{"d_model": 192, "norm_place": "pre", "positions": "rope", "rope_base": 2870.0, "rope_fraction": 1.0, "attn_scale": 0.125, "bias": "none", "tie_embeddings": false, "parallel_block": false, "init_std_o": 0.0, "lr_head": 0.00546, "decay_shape": "linear", "seq_len": 1024}
MLP neurons of a small language model. Each row is named by its layer, matrix (gate and up: input weights) and neuron, and shows model dimensions 32-127. Each number is 128 + 32 x the weight over its row's rms, rounded and kept within 0 to 255. A neuron's up and down rows have the sign that makes its largest values positive.
After each neuron's rows, "fires after" lists the tokens most often just before its 100 highest values on Wikipedia text that the model never trained on; "fires on" lists the tokens most often at its 100 highest values on Wikipedia text that the model never trained on.

L3.gate323 [124 122 154  92  91 125 170 148 139 130 148 156 141  73 135 110 143  98 182  98 106 145 157 114 105 137 175 130 108 153 163 132  60 165 131 152 162 142 162 113  67 142  94  78 142 102 114 104  98 146 163 185 163 126 109 137 112 152 126 151 123  50  56 147 110  99 147 120  94 102 123 164 163 103 142 127 128 155 167  89 103 175 143 109 123 128 158 134 128 129 142 151  50 117  68 104]
L3.up323 [132  97 167 140 158 169 111 114 152 151 144 144 157 101 148 110 158 158 156  83 138 162 133 118 132 114 113 111 128 136 108  88  88 196 145 133 119  95  63 131 100 176 130 126 121  80 142  98 180  50 142 152 179  90 178 135 130 148 132 113 135 152 144  80 149 116  87 129 124 124 103  79 131 155 119 117  65 116  72  65 110 146 131 136 117  74 155 141  97  69 138 114 141 135  75 154]
fires after: " ar", " ro", "d", " Ar", " comm"
fires on: "t", "ict", "le", "it", "ig"

L4.gate448 [140 142  99 111 100  93 169 141 186 117 153 104 158 109 158  79  76 140 145 149  86 168 134 155 109 151 172 150 146 178 131 139 151 138 104 183 112 155 112 100 102 150 105 144 121  98 113 218 102 129 151 155 144 119 121 157 215 129 148 130 122 154 158 183  72  88  70 129 206 147 109 125 136 117  95 142 120 101 169 127 144 138 152 128 160 125 190 152 116 155 113 107  62 135 123 185]
L4.up448 [108  95 103 160 139 107 173 119 138 211 126 146  94  73 208  47  99 172 101 149 148 154 158 141 115  93 150 154  86  87  49 183 134 176 133 119 148 201 139  91 107 152 108 114 176 127 105  83 172 132  94 138 173  89 131 172 147  96 141  56 135 124 124  97  84 109 162 178 144  92  95 120 120  85 107  82 113 139 140 142 151 141 125 161 122 109  68 123 140 162  95 132 116 126  90 105]
fires after: " B", " G", " g", "an", " C"
fires on: "re", "e", " be"

L3.gate237 [111 186 149 136 191 123 108 131 196 108 128 152 115 106 104  96 107  96 193 129  54 177 136 111 112 137 175 113  92 169 156 144 139 137 156 147 148 101 186 121 117 153  77 117 159  94 145  65 146 152 171 155  66  97 156 135  91 190 169 193 163 144 107 129 157  96 138 142 130 117 201  88 139 101 158 141 124 167 126 151 123  71 104 108 148 148 111 111 107  95 188 165 182 151 139  74]
L3.up237 [174 159 138 131 175  98 168 138 170 143 137 129 132 173  88 167 165 148  94 160  97 157 121 131 151  97 125  92  46 151 131  82 147 154 107  90 212 180 195 117 192 103 136 131 113 149 124 120 125 160  60 126 101 100  88 130 180 150  92  58 170 134 127 142 124 155 181 124 101 171 136 109  45 145 171 103 167 163 128 132 170 125 143 123 159 133 111  98 133 177  82 140 175 180 143 146]
fires after: " 200", " 194", " 193", " 201", " 197", " 199"
fires on: "8", "9", "5", "4", "2", "3"

L3.gate184 [133  94 149 125 156 119 163 116 174 116 173 120  83  62 114 143 161 127 112  97 135 146 107 102 140 150 153  73 108 111 132 157 130 164 171 122 119 150 152  54 145 126 154 124 101  99  95  79 153 159 145  62 107 115 171 191 132 106 116 176 132 144 145 106 131  87 130 166 114 158 136  53 140 138 128 134 156 127 116 138 149  86 145 110 122 134  61 164  63 138  94  87 149  95 141 139]
L3.up184 [138  96 121 118 153 100 148  85 156  98  92 112 122  95 100 141  93 121 113 136  95  65 147 160 134 156 159 121 154  85 186 116 147 176 108 109 157 166 151 170 100  96 125 141 137  96 154 146 106 198 157  82  79  91 130 120 123 151 116 151 107 110 161 118  84 139 115 160  94 151 123 108 144 119  59  59 135 171 136  69 112 111  81  99 131  82 140 167 188 137 149 130 161 141 126 130]
fires after: " m", "ur", "ear", "at", " Te", " comp"
fires on: "ch", "il"

L4.gate161 [105 132 106 125 152 155  86 154  88 142 139 197 164  62 101  86 112 186  66 156  82 164 122 101  74  79 195  87 116 164 118  89  71 179  88 114 134  87  31 159 117 108 115 105  95  91 139 103 108  90  92 116 113 100  86 143 121 191 103 119 139 122 120 140 167 147 117 159 120 122 111 102 122  99 142 152 117 143 135 163  95 118 140  99 100 150 103  89 122 101 103 185 127 149 102 158]
L4.up161 [120 111 130 129 130 172  83 133  89 172  91 105 168 156 131  66 132 155  59 116 145 173 109 104 148 136 118 223 138 136 116 168 148 221 160 145 175 185 154 134 108 121 152 119 117 110  90  52 109  86 108 145 114  95 111 155 131  95  93 119 129 159 127 154 199 146 124 146 106 113 182 103 162 103 169 138 104 142  90 166 139  78 121 113  74 126 175 156 155 144 133 102 134  94 138 170]
fires after: " f", " E", " F", " one", " r", "r"
fires on: "r", " of", "ell", "op", "ar", "as"

L3.gate450 [ 98 125 122 106 130 111 141 119 148 164 137 114 105 119 120 154 153 100 159  66 126 161  80  83 167 100 120 129  99 123 149 209 128 117 143 178  70  88 132 110 116 164  79 171 181  70 174 174 121 152  67 138 172 106 103 119 185 177 109 111  65 107 187 116 148 187 117  71 118 164 127 138  82 127 100 134 125 106 111 143 177  94 130 149 181 194 108 110  82  91 178  96 109 113 115 136]
L3.up450 [143 159 102 163 111 104 194 149 133 146 135 130  88 140 168 108 119 148  79 104 138 117 112 197 139  83 101 136 117 109 112  94  22 171  85 114 142 150 154 139 122 156  88 146 147 176 198 199 107 135 133 161 124  57 100 100 113 112 149  88 143  69  91 120 108 132 127 116 139 100  95 153 125 154  91  67 101  89 114 124 185 113 104  73 142 132  79 164 141 111 138 118 148 150 157  55]
fires after: " c", "et", " T", " t", " I", "ro"
fires on: "w", "oll", "ord", "S", "um", "ut"

L3.gate418 [143 123 152 151 117  74  83 116  76 152 182 192 123 182 150 143 112  90 168 146  99 146 109 154 116 135 166 120 101  76 116 123 121 127 142 116 187 166 129  85 179 165  55  97 151 112 141 128 137  62  97  87  81 157 120 181 133 117 114 152  91  81 102 122 134 136  96 132  93 134 184 105 156 160 132 158 138  47 151 111 109  96 174 123 198  78 114  91 128  96 127 101 132 142  98 123]
L3.up418 [188 185 123 129 154 167  83 115 142 134 166 168  97  73 128  85 140 142 146  85 100  93 153 112 178 178 129 144  84 145  80 126 128 175 144 109 135 161 159  77 114 120 154 141 127 107 168 112  82 137 109 119  94  81  76 112  88  85  90  89 131 146 119 173 137 139 189 111 111  79 141 140 184 176 173  89 157  95 110 123  93 116 107  68 152  99 130  91 115 113 179  83  90 138 105 172]
fires after: " M", "c", "C", " F", "M", " P"
fires on: "K", "W", "M", "Y", "G", "I"

L3.gate350 [120 180 108 135  92  90 158  65 130  89 151 168 155 109 128 123  97 100 116 132 180 126  73 119 159 147 142 110  87  79 193 134 113 161 146 109 124 110 183 135 173 112 133 159 124 201 131 142 111 220 155 155 130  59 178 133 141 118  95 123  76 198 122 131 126 192 134 123 176 184 161 125 133 172  84 161 175 159  49 131  82 131 125 104 156 146 154 124 154 117 162 145 170 120 141  61]
L3.up350 [137 141  55  88 131 119  78 117 128 116 162 124 120 122  82  80  84 153 156 161  97 123 121 177 124 138 181 160 182 213 108 111 148 226  93 104 100 126  85  77 150 186 135 146 138 157 118 131 176 124 168 116 166 128 174  90 129 178 120  54 139 142  88 137 150 113 170 130 163 123 178 126 153 116 134 139 123 108 141 104 108 146 120 126  88 172 150 162 135 122 113 133 153 151 127 111]
fires after: " G", " g", " B", " M", "o", " N"
fires on: "old", "art", ":", "ik", "al", "ent"

L3.gate47 [ 89 143 126 105 152 146 111 122 131 217  75 227 162  45 128 137  85 130 167  91 106 134 118 150  96 176 147 128 122 176 186 123 145 131 109 159 102 149 115 153 107 148 106 141 122  99  85  91 206 182  86 141 201 170 145 103 147 126 152 133 162 119 130  54 143 102 169 109  73  90 104 118 121 165 136 219 151 115 167 150 121 156 136 165  56 102 122 104 142 144  84  54 118 110 154 112]
L3.up47 [144 121  97  88 101 151 138  56 128 125  64 216 133 114 157 162 133 135 170 131 121 122  88 130 107 179 138 131 120 106  74 176 139 153  64 150 167 141 122 142  30 140  83 143  71 130  94 118  76 113  65 112 131 168 106 118 109 158 154 147 162 107 124 135 146 100 144  89 101 203 161 123 159 148  98 110 154 150 146 156 113 129 114 110 122  53 103 105 145 133 185 140 117 125 130 166]
fires after: "ro", " ", "i", " f", " ("
fires on: "w", "ew", "eng", "ow", " w"

L4.gate465 [129 127 131 119 173  35 132 124 159 140 119 201 140 102  95  78 101 120 128 103 124 103 226  96 223 170 111 108 151 122 103 100 150  85 122 188  82 124 142 118 196 101 159  97 102 152 105  67 131  81 108  90  86 110 120 144 140 111  54  85  80 169  82 146 145 141 104 153 153  87 122 125 127 120 124 184 175 149 122 131  57 107 134 145 116 128 128 115  74 132 132 162 119 119 126 143]
L4.up465 [120 115 126 105 154  78  89 124 134 153 189 158 151  98  63  87  95 117 108 141 128 145 134 167 157 140 117 127 132 149 114 124 167  75 146 162  31  89  90 133 113 134 175 102  86 131 116  54 124  78 111 127  75 125 143 149 119 154  88 108  50 166 161 135  96 137 172 166 134  94 149  93 112 116 135 115 145 165 137 139  59 155  86 161 100  95  98 105  71 156 175 143 142 114 100 106]
fires after: " m", "ch", " M", " me", "em"
fires on: "at", "n", "et", "orn"

L3.gate155 [128 182  98 167 131 116 150 154 155 112 127 127 138 153 160  94 130 123 131 116 104  80  36 214 141 115 122 138 150 135 133 136 137  91  80 135 126 110 111 135  99 110  95  99 116 163 135 193 101 111 143 186  92  66 146 179 176 149 124  94 125 120 131 182 102 144  90 149 103 133 123 133 105 120 130 133  99 189  65 108 128 131 117 149 145 120 155 162 121 115 148 187 111 161 119 156]
L3.up155 [ 81 111 141 185  90  52 160 123 110 143 129  98  89 108  95  99  91 142 110  99 125  91 114 146 184  64 144 154 119 182 125 115 139 161 100  77 121 111 125 121 120 123 119 183 138 108 156 146  87 101 123 149 135  99  77 169 150 127 160 141 165 120  74 102 107 177  58 159 168 146 158 135 116 115 122  73 126 159 110  91 176  89 165  93 186 117 176  90 134 119 148  75 138 139 169 164]
fires after: "\n", " the", ")", " was"
fires on: "=", " sec", " dec", "The", " is"

L4.gate389 [ 84  90 170  92 144 121 172 133  88 150 132 156  96 154 134 132 230  64  83  95 112 141 171  82 106 146 139 108  86 146 141  81 110 108 144 128  89 100  74 141  86 126 117 129 110 192 129 152 149  92 115 103  95 193 147  87 161 115 155 174  91  76 102 126 182 142  70 125  97 180 156 133  86 129 117  71 170 125 177  85 172 111 159 136 104 156 147 149  92 102 132 141  94 102  92 102]
L4.up389 [133 140 158  72 134 136 151 174 129 108 140 125  80 147  85 138 157  78 184 139 137 171 114 140  71  24 132 120  96 157 144  77 160 149 162 110 182 104 152 133 190 146 151 141 119 188 105 148  92  66  98 105 145 172 158 108 130 108 134 135  71 147  78 129 168 142 104  86  89 245 145 132 128 121 103 133 144 110 146 103  96 117 154 142 135 163  59 159 110  82 169 130 110  94 192 128]
fires after: "st", "ar", " Col", " ch", "u", " col"
fires on: "ang", "ru", "le", "ri", "an", "all"

L3.gate337 [144  82 172 164 114  89 184 124 138 153 154 121 141 142 140 134 165 125 113 109  98 128 113 138 120  71  87 106 135  86 171  89 137  88 152  54 130  74 108 132 120 115 156 171 200 140 159 149 156 177  65 113 154 119 122 114 139 148 117 160 161 146  96 152 106 126 155 176 156  91 156 115  80 142 191  98  53 129  81 102 146 126 195 194 159 175 105 143  79 133 150 194 157 144 136 113]
L3.up337 [ 66  88 150 150 123 152 121 112 109  94 183 136 159 114  77 146 145  96  68  93 111 150  59  97 125 107  51 133  87 134  97 146 142 178 137  43 168  86 140 145  86 131 174 170 191 137 141 127  75  80 192  76 123  90 158  99 157 124 109 180 138 127 148 103 112 107  93 121 151  95 200 138 161 146 100 162 146 105 131  96 114 159  98 161 146 118 152  82 118 100  99 183 129 213 193 158]
fires after: "s", " ", "areer", "ion", "ory", "|---"
fires on: "==", "===", " ==", "|"

L4.gate11 [100 177 112 102 109 116 181 118 132 113 115  87 123  86 135 121 166 202 128 138 134 145 146 143  77 136 112 140 183 106 106 103 140 143 109 103 160  67 141  98 155 114 138 137 158  63 174  77 168 128 101 120 138 153 156 197 111  76 169 112 141 182  86 121 159 107 169 117 146 120 144 141 161 119  97 140 130 112  98 133 118 161  93 120 145  98 137 103 181 102 150 165 122 103 123  97]
L4.up11 [149 134 111 161 181 141  71 114 118  62  92 124 139 127  99 160 129 103  98  86 126 192 111 106  79 135 154 154  74 144 123  64  79 124 129 132 166 141  86  98 149  91 100 113 122 150 113 147 134 152 155 155 101 104  51  94  64 141  85 107  66 135 123 118 186 122 119 131 193  91 133  53  82 132 138 126 159 132 141 140 130 165 118 150 105 100 166 120 165 139  82 142 159 101  92 211]
fires after: " S", " w", " ex", " W", " D", " s"
fires on: "ch", "ell", "h", "ce", "hen"

L4.gate442 [ 84  51 157 166  88 120 131 161 141 164 137 151 135 172  67 131 124 114 148 148 120 146 138  93 107 136 129 131 120  72 145 143  84 144  92 157 166 103 162 190  75 159 126 129 169 168 163 126 143 130 129 116 158 119 142  95 111 180 186 137  76 160 143 122 104 161 114 143 136 187 160 135 135 156 116 104 152 152 130  57 151 145 128  91 186 189 103 194  74 176  92  94 144 151 204 123]
L4.up442 [103  96  94  84  75 174 166 152  97 129 159 111 122 119 112 120 106 145 106 126 143 193 108  85 150 137 166  95 165  93 127 130 132 103  59 147  79 138  95  81 156 159 153 164 128 182 157 145 112 135 100  72 168 127 118  63 133 131 149  82 155 129  59 186  93 167 124 154 187 143 136 129  92 149 116 113 170 133 156 147 135 138 128  67 103 100  90 109 131 105  37 126  32 111 151 131]
fires after: " C", "-", " c", "u", " St", " ("
fires on: "al", "um", "z", "ad", "el", " al"

L3.gate183 [ 89 130 135 122  64 150 120  74 121 105 187 191 139 172 129 101 161 135 171  88 167  90  85 155 117 166 110 127  31 106 119 148 162 182 153 102 114 109 132 193 194  84 161 146 113  49 100 115  90 160 124 138 138 147  90 120 129  89  84  89 128 134 177 149 119 132 131 148 139 101 166 169 145 107 143 105 107 128 101 114  93 125 119  96 182  81 129  66 157 110 159  91 131  78 163 136]
L3.up183 [168 178 133 103 117 108 193  70 153  77 160 170  97 122  74  96 158  78 123 136 135  71 154 105 135 110 155 128 116  87 174 152 130 124 125 173 130 155 149 186 102 117  37 162 166 133 135 137 173 151  95  83 121  79 108 135 143 140 120 112 140 109 153 165 142 174 115 189 123  72 184 150  79 136 141 170  97 130 130  93 107 131 103 110 128 106 129  95  99 117 109 158 142 113 156 148]
fires after: " b", " B", " M", " c", "m"
fires on: "as"

L3.gate495 [101 137 137 138 168  82  66 109 121 109 111 142 158  95 135 130  82  93 117 126 157 108  85 150  85 156 154  85  72 174 175 107 198 156 146 115  97 104 172  96 119 148 131  97 113 117  96 189 101 136 118 141  71 136  99 110 148 124 131 142 152 188 128 121 163 157 107 179 185 133 157 119 133 153 165 164 199  92 111  81 188 159 110 109 134 125 183  89 103 156 151 154 115  95 146  68]
L3.up495 [115 152 178 139 135 104 162 158 153 148  74 123 110 158 119  90 160 169 173 163 103 199 118  73  92 157 137 157 155  88 142 127 126  76  81 131  74 157 151 111 131 180 137 147 128 162 131 116 164 130 138 139 136 121 128 129  81 112 141 138 123 128 133  87 142 133 136 137 128 140 104 129 112 161  95 107 119 163 123 173 138 183 145 177 175 128 170  79 153 193 122 137 147  79  78 145]
fires after: " G", " g", " N", " |", "R", "G"
fires on: "e", "overn", " Re"

L3.gate196 [ 97 190 112  97 136 119 113 140 141 157 115 118 132 136 141 119 105 137 168 143 149 112 110 152  97  76 130 140  86 118 156  96 111 106 153 128 123 116 140 138 153 116 144 100 118 156 122 188 135 105 143 156 105 118 161 137 174 175 157 131  82  46 128 127 119 217 133  84 110  76 116 145  70 208 207 177 124  73 144 125 118 143 146 139 107 128 108 150 165 164 176 109 116  83  95 158]
L3.up196 [ 58 110 143  82 130 171 148 128 126 144 146 160 140 155 132 103 112 174 119 133 119  68  94 163  97 143 142 101  85  96  71  93 129 130 121 172 123 182  96  96 138 141 167  67 125 152 141 162 134 126 145 116 122 118 131 120 136 143 106  41 136 135 142  99  93 137 121 145 114 134 124 176 104 129 120 125 120 201 102  72 137 143  76 181 128 196 103 131 143  95 148 103  49 111  83 136]
fires after: " K", " W", " w", " C", " J", "z"
fires on: "ar", "ing", "as", "ard"

L3.gate89 [131 152 180 154 125 137 137 141 102 117 154 155 117 118 152 142 179 104 155 169  93 194 194 150 186 116 118 125 121  83 113 121 148  71 212  78 138 120 151  95 120 153 138 182 195 132 105 110 101 161 100  77 104 146 132  81 184 146 104  93  98 142 135 148 117 188  70 147 112 117  92 119 122 160 130  96 102  89 117 127 124  75 127  89 172 119 156 110 121 129 111 141  94 121 117 155]
L3.up89 [127 102 175 117  99  99 193 104 149 173 171  84 129 161  97 122  95 137 115 135 138 110 145  82 129  43 151 166 117 169  94 148 152 124 139  88 146 182 126 128 131 143 134 165 163 107 113 108 129 156 110 121 142  79 155 120 135 155 149 131 142 159 120 147  92 189 109 114  69 195 140 125 121 147 132 109 158 128  92 141 119 116 149 127 165 113 112  71 161 114 141 126 106  80 144 156]
fires after: "C", " C", " M", "c", "M", " N"
fires on: "C", "G", "A", "ov"

L4.gate491 [ 85 146  96 135 148 107 178  92 141 155 134 103  81 124 108 128 170 132 127  78 118 117 142 141 122 123 130 112  62 120 128 108  81 128 120 142  67 130  55  86 109 126 106  88 148 105 160 113 180 104 100 141  96 116 129 158  99 115  96 107  97 152 123 117 103 101 138 127 131 150 161  91  92 106 159 153 138 131  90 125 141 116 144 141 103 131 169 105 102 184 115 150 142  92 129 151]
L4.up491 [134 125 120 123 130  86  98 148 139 141 117 151 153 102  92 145 138 137 134 115 110 150 165 127 180 143 178  98  77 127 132 108 145 139 166 123  80 128  80  56 114 117  37 136  66 144  98 116  91 126 108 124 166 116  56  99 111 173 112 117 134 146 103 121 116 141 182 146 159  74 150 127 125 104  37 163 163 134 107  85 120 150 130 115 124 140 111 131  50 160 156 121 131  86 152  88]
fires after: " he", " le", "e", " me", " M"
fires on: "ad", "et", "ed", "el"

L3.gate105 [123 130 105 132 124 138  69 156 102 110 142 120  36 130 141 144 174 102  72 104 150 144 117 107 200 158 160 120 128 102 201  69 126 134  54 135 170 107 164  97 140  98  96 100 165 117 110 106 138 140 116 202 131 152 145 132 108 145 107 140 125 128  98 126 111 166 120 134  65 110 178 117 133 168 203 193 109 116 128 138 117 179  76 168 170 121 119 169 139 170 107 108 118  45 119  82]
L3.up105 [144 125 156 159 147 123 121 153  95 134 137 131  95 128 132 181 111 149  88 142 143 129 123  95 151 177 138 139 136  97 212 100 114 147 110 152 159 143 190  96 145  81  92 123 152 137  67 122 157 121 146 191  76 112 137 171  85 144 131 198 116 121 135 102 141 133 121 142 112 127 164 120 137 188 192 206  95 130 100 125 104 139 113 151 112 133 118 161 158 172 115 149 106  87 111 131]
fires after: "p", " p", "pr", " l", "ep", "r"
fires on: "ess", "resent", "ated", "rict", "iv", "ound"

L4.gate426 [120 141  84 130 139 165 157 147 147 145 190 164 108 128 102 189 135 116 175 120  79 148 116 142 128 120  79  59 141 148 116 108 137 146 188 103 161 114 144 137  65 101 126 131 166 106 145 157 202 106 132  75 131 180 157 178 131  94 144  58 138 155 166  90 168 139  47 129 122 169  89 136 132 139 161 119 177  73 109 196 130 130 116 202  97 121 161  75 138 103 120  68 160 118 133 113]
L4.up426 [152 176 157 126 150 129 132 183 134 151 106 118  31 135 144 178 107 153 198 110 167 135 181  87 163 134 130 110 119  74 117 121  96  90 162 153 164  63  92 139 112 168 118 125  91 136 106 101 118 159 132 126 134 132 135 111 132 131 121  36 152 169 109 144 182 113  97  55 139 237 124 106 115 163 112 121  81 151 106 134 120  76  70 106 144 170 147 109 169  88  78  79 128 173 104 136]
fires after: " m", " M", "our", "M"
fires on: "an", "ud", "n", "f"

L3.gate268 [158 151 169 122 117 144 119 151 106 122 127  82 120 159 113 180 117 147 133 111 137 173 149 128 135  72 185 182 173 130 109 154 107 147 133 130 101  73 136 123 132 145 134 113 151  69  85 132 128  86  80 115  97  98  94 115  81 103 151 142  84 133 106 177 160 142 124  91 115 119 106 153 129 174 143 169 123 120 132 134 195 150 142  96 171  88 135 142 139 102  85 163  98 117 112 126]
L3.up268 [111  75 125  91  97 121 173  78 151 160  86 125 115 161 165  54  96 113 149  93 133  66 131 126  92 163 133 117 150  92  92 106  99  58 120 126 166 156 115 180  52 142 133 136 133 184 127 131 116 147 176  61 114 131 147 114 110 106 154 128 138 107 139 142 148  53  89 149 140 152  76 119  72 145 143 121 150 171 158 161  87 109  45 107 109 117 161 105 126 114 143 128 165 123 107  81]
fires after: " ", "v", "g", " cont", " d", "t"
fires on: "est", ":"

L4.gate121 [190 165 115 137 142  69  97 148 120  76 161 105  84  85 144  61 168  98 101  95 102 163 110 156 122 129 181  83 136 167 123 123 171 174 124  99  95 108 133 103 125  89  72 152 119 104  95  94 140 159 150 166 211 137 145  89 107 227  67  92 139 145 144 172 119 150 173 152 134 144 140 135 179 137 105 106 115 124 144 162 160 144 171 118  88  96 129 145 126 180 140 114 113  59 169 133]
L4.up121 [100 150 163 162 121 101  91  66 158 100 100 140 133 144 128  93 145 143 112 116 185 186 107 165 106 170 159 152 166 158  74 130  73 136 133 118 132 208 171 130  83 135 120 141 143 155 105 215 120  98 130  82 179  76  77 130 179 149  74 128  95 134 130 119  92 127 133 104 139 105 136 100 117 152 129 136 212 156 132 100 158 141 125 130 117 131  62  72 106 141 126 109 109 136 154 145]
fires after: " B", " the", " M", " C", " F", " f"
fires on: " reg", "art", "uc", "ut", "ern", "ust"

L3.gate297 [157 118 108  80 192 128 175 164 210  78  81 104  64 127 105 117  71 129 137 103 134 129 124  73  90 158  90 119 127  37 121 153 114  98 177 103 129 134 119  76  87 153 130 148  98 111 123 158 109 152  64 143 160 176  97 124 131  79 103 147 156 142 137 106 138 104 171 139 122 204 174 104 141 187  99 124 133 187 166 114 124 102 127 176 155 107 105  87 179 137 112 109  89 129  94 115]
L3.up297 [129 106 110 118 185 107 124 122 132 111 146  85 129 171 133 136 122 169  82 130 123 147 139  76  76 159 141 154 113 117 143 129 127 162 190  53  75 106 136 140  90 152 174 152 138  71 115 165 182 104 123 147 119 114 132  97 108 114 131 153 108 204 126 147 116  38 154 107  97 131 119 169 161 157  82  92 181 146 153 164 127 126 124 133 155 125 155 149 114  53 107  86 129 145 127 143]
fires after: ".", ")", "s.", ").", "\"", "es."
fires on: "\n"

L4.gate412 [100 150  91 176 147 110 105 106 107 159 134 175 126  92 135 186 171 139  95 111 164 131  69 128  58 120 132 152 115  90 155 100 142 137  89 118 109  99 108  88 175 179 115 118 155 184 173 132 152 100 155 103 105 151 179 134 109 150 211 103 152 161  67 164 102 171 119 136 180 119  82 150 114 149 160 103 171 159  69 120 172 158 161 138 127  78 134 173 117 155 150 136 116 164 166 134]
L4.up412 [ 88 123 131 151 118 146 108 158 138 135 102 144 146 143  89  80 124 124 136 113 147 183 158  98 106 158 105  98 119 154 122 128 110  81 177 102 100 154 106 112 131 170 137  99 151 182 198 100 126 181 141  89 139 104 152 111 143 121 159 126  65 165 142  96 120  93 125 133 107  92 117  94  79 140 111 193 149 138 205  95 152 156 194 137 111  85 112 161 127  70 139 126 143 160 121 126]
fires after: " S", " s", " M", "re", "om"
fires on: "ch", "ich", "ry"

L4.gate270 [ 84 118 182  99 198 103  91 164 125 161 130 118 132 127 187 161 158  95 215 110 167 154 137 200 166  74  97  78 168 120 128 133 119 139 101 138 145 159 152 147 149 127 139 109 125 144 143  83 134 125 129 117  68 159 155 107 117 128 106  73  96 118 133 157 137  78 108  99 146 166 149  90 116  89  58 116 138 119 130  91 143 146 128 150 114 141 120 112 105  93 183 118 134 175  56 120]
L4.up270 [121  93 158 145 157 116 129 138 142 149  99 133 188 174  91 111 120  83 182 100 154 100 161 152 174 118 104 140 173 153 165 140 119 105 127 128 102 216 116 169 130 111 138  84 127 148  85  99 113 159  76 161 129 238 121 141  91  89 139 117 103  99 119 112 147 137 108  60  87 136 145 157 125 126  81 112 157 160 171 130 158  88 130 120 131 131 104 169 137  88  91  91  87 133 122 126]
fires after: "rom", " e", "v", "m", "i", " d"
fires on: "qu", "ot", "est", "tern", "ent", "un"

L4.gate449 [131  78 135 144 104 124 114 178 115 171 106 145  99 142 141  11  79 121 146 139 136 157 136  69 152 116  78 180 114 139 116 161 108 152 123 127 122 130 127 140 146 138 152 166 167 153 141 119 158 183 169  96 105 149 123  91 206 157 137 147 108 154 143  70 132 125  86 134  90 107 133 192 164 101 126 120 106 126 171 142 136 109 160 166 143 121 119 112 157 105 133 123  74 145 127 204]
L4.up449 [156  98 112 114 162 130 131 129 144 138  74 112 163 159 209 146  88 181  88 147 122 171 147 143 140  94 160  67 142 109 111  80 132 165 143 142 132 156 100 123 174 181 105 118 118 130 139 156 117 222 135 155 149 127 103 114  92 110 101 134 147 161 152 126 111 130 104 150 149  79 131 127  60 148 129 125 102 217 155 153 115 132 146 109 115  98 108 173 174 113  77 127 135 165 124 176]
fires after: " c", "u", " p", " C", "ra", "it"
fires on: "z", "op", "az", "re", "iz", "up"

L4.gate115 [ 93 160 116 107 114 110 105 213 125 133 119 138 117 145 162  83 116 119 179 104 108 183 115 111  87 130 138  91 157  89 144 101  65 124 132 187 101  72 145 110 133 159 184 130 123  87  69 152 207 134 133 119 162  86 108 109 185 114 148  93 109 114  83 205  61 131  60 135  90 119 100 140 147 145 127 131 124 103  97 139  90 147 101  69 173 126 107 104 132 141 136 114 183  80 100 112]
L4.up115 [136  87 106 146 188 157 174 132 139 141 128  63  96 147 133 124 147 119  88 111  76 125 122 134  69 102  73 121 105 163 115 121 116 146 108 144 108 153 114 140 128  81 149 163  78 132  73 137 126 132 147 125 122 165 125 183 144 157 118 169 225  86 186  89  79 123 120 141  82  88  92 136 168 134 109 122 104  96  79 154 157  87 120 120 129 118 113 118 108 160  56 171 119 136  69  78]
fires after: " m", " c", " Ch", " Sp", " C"
fires on: "od", " spec", "ec", "r", "ong", "en"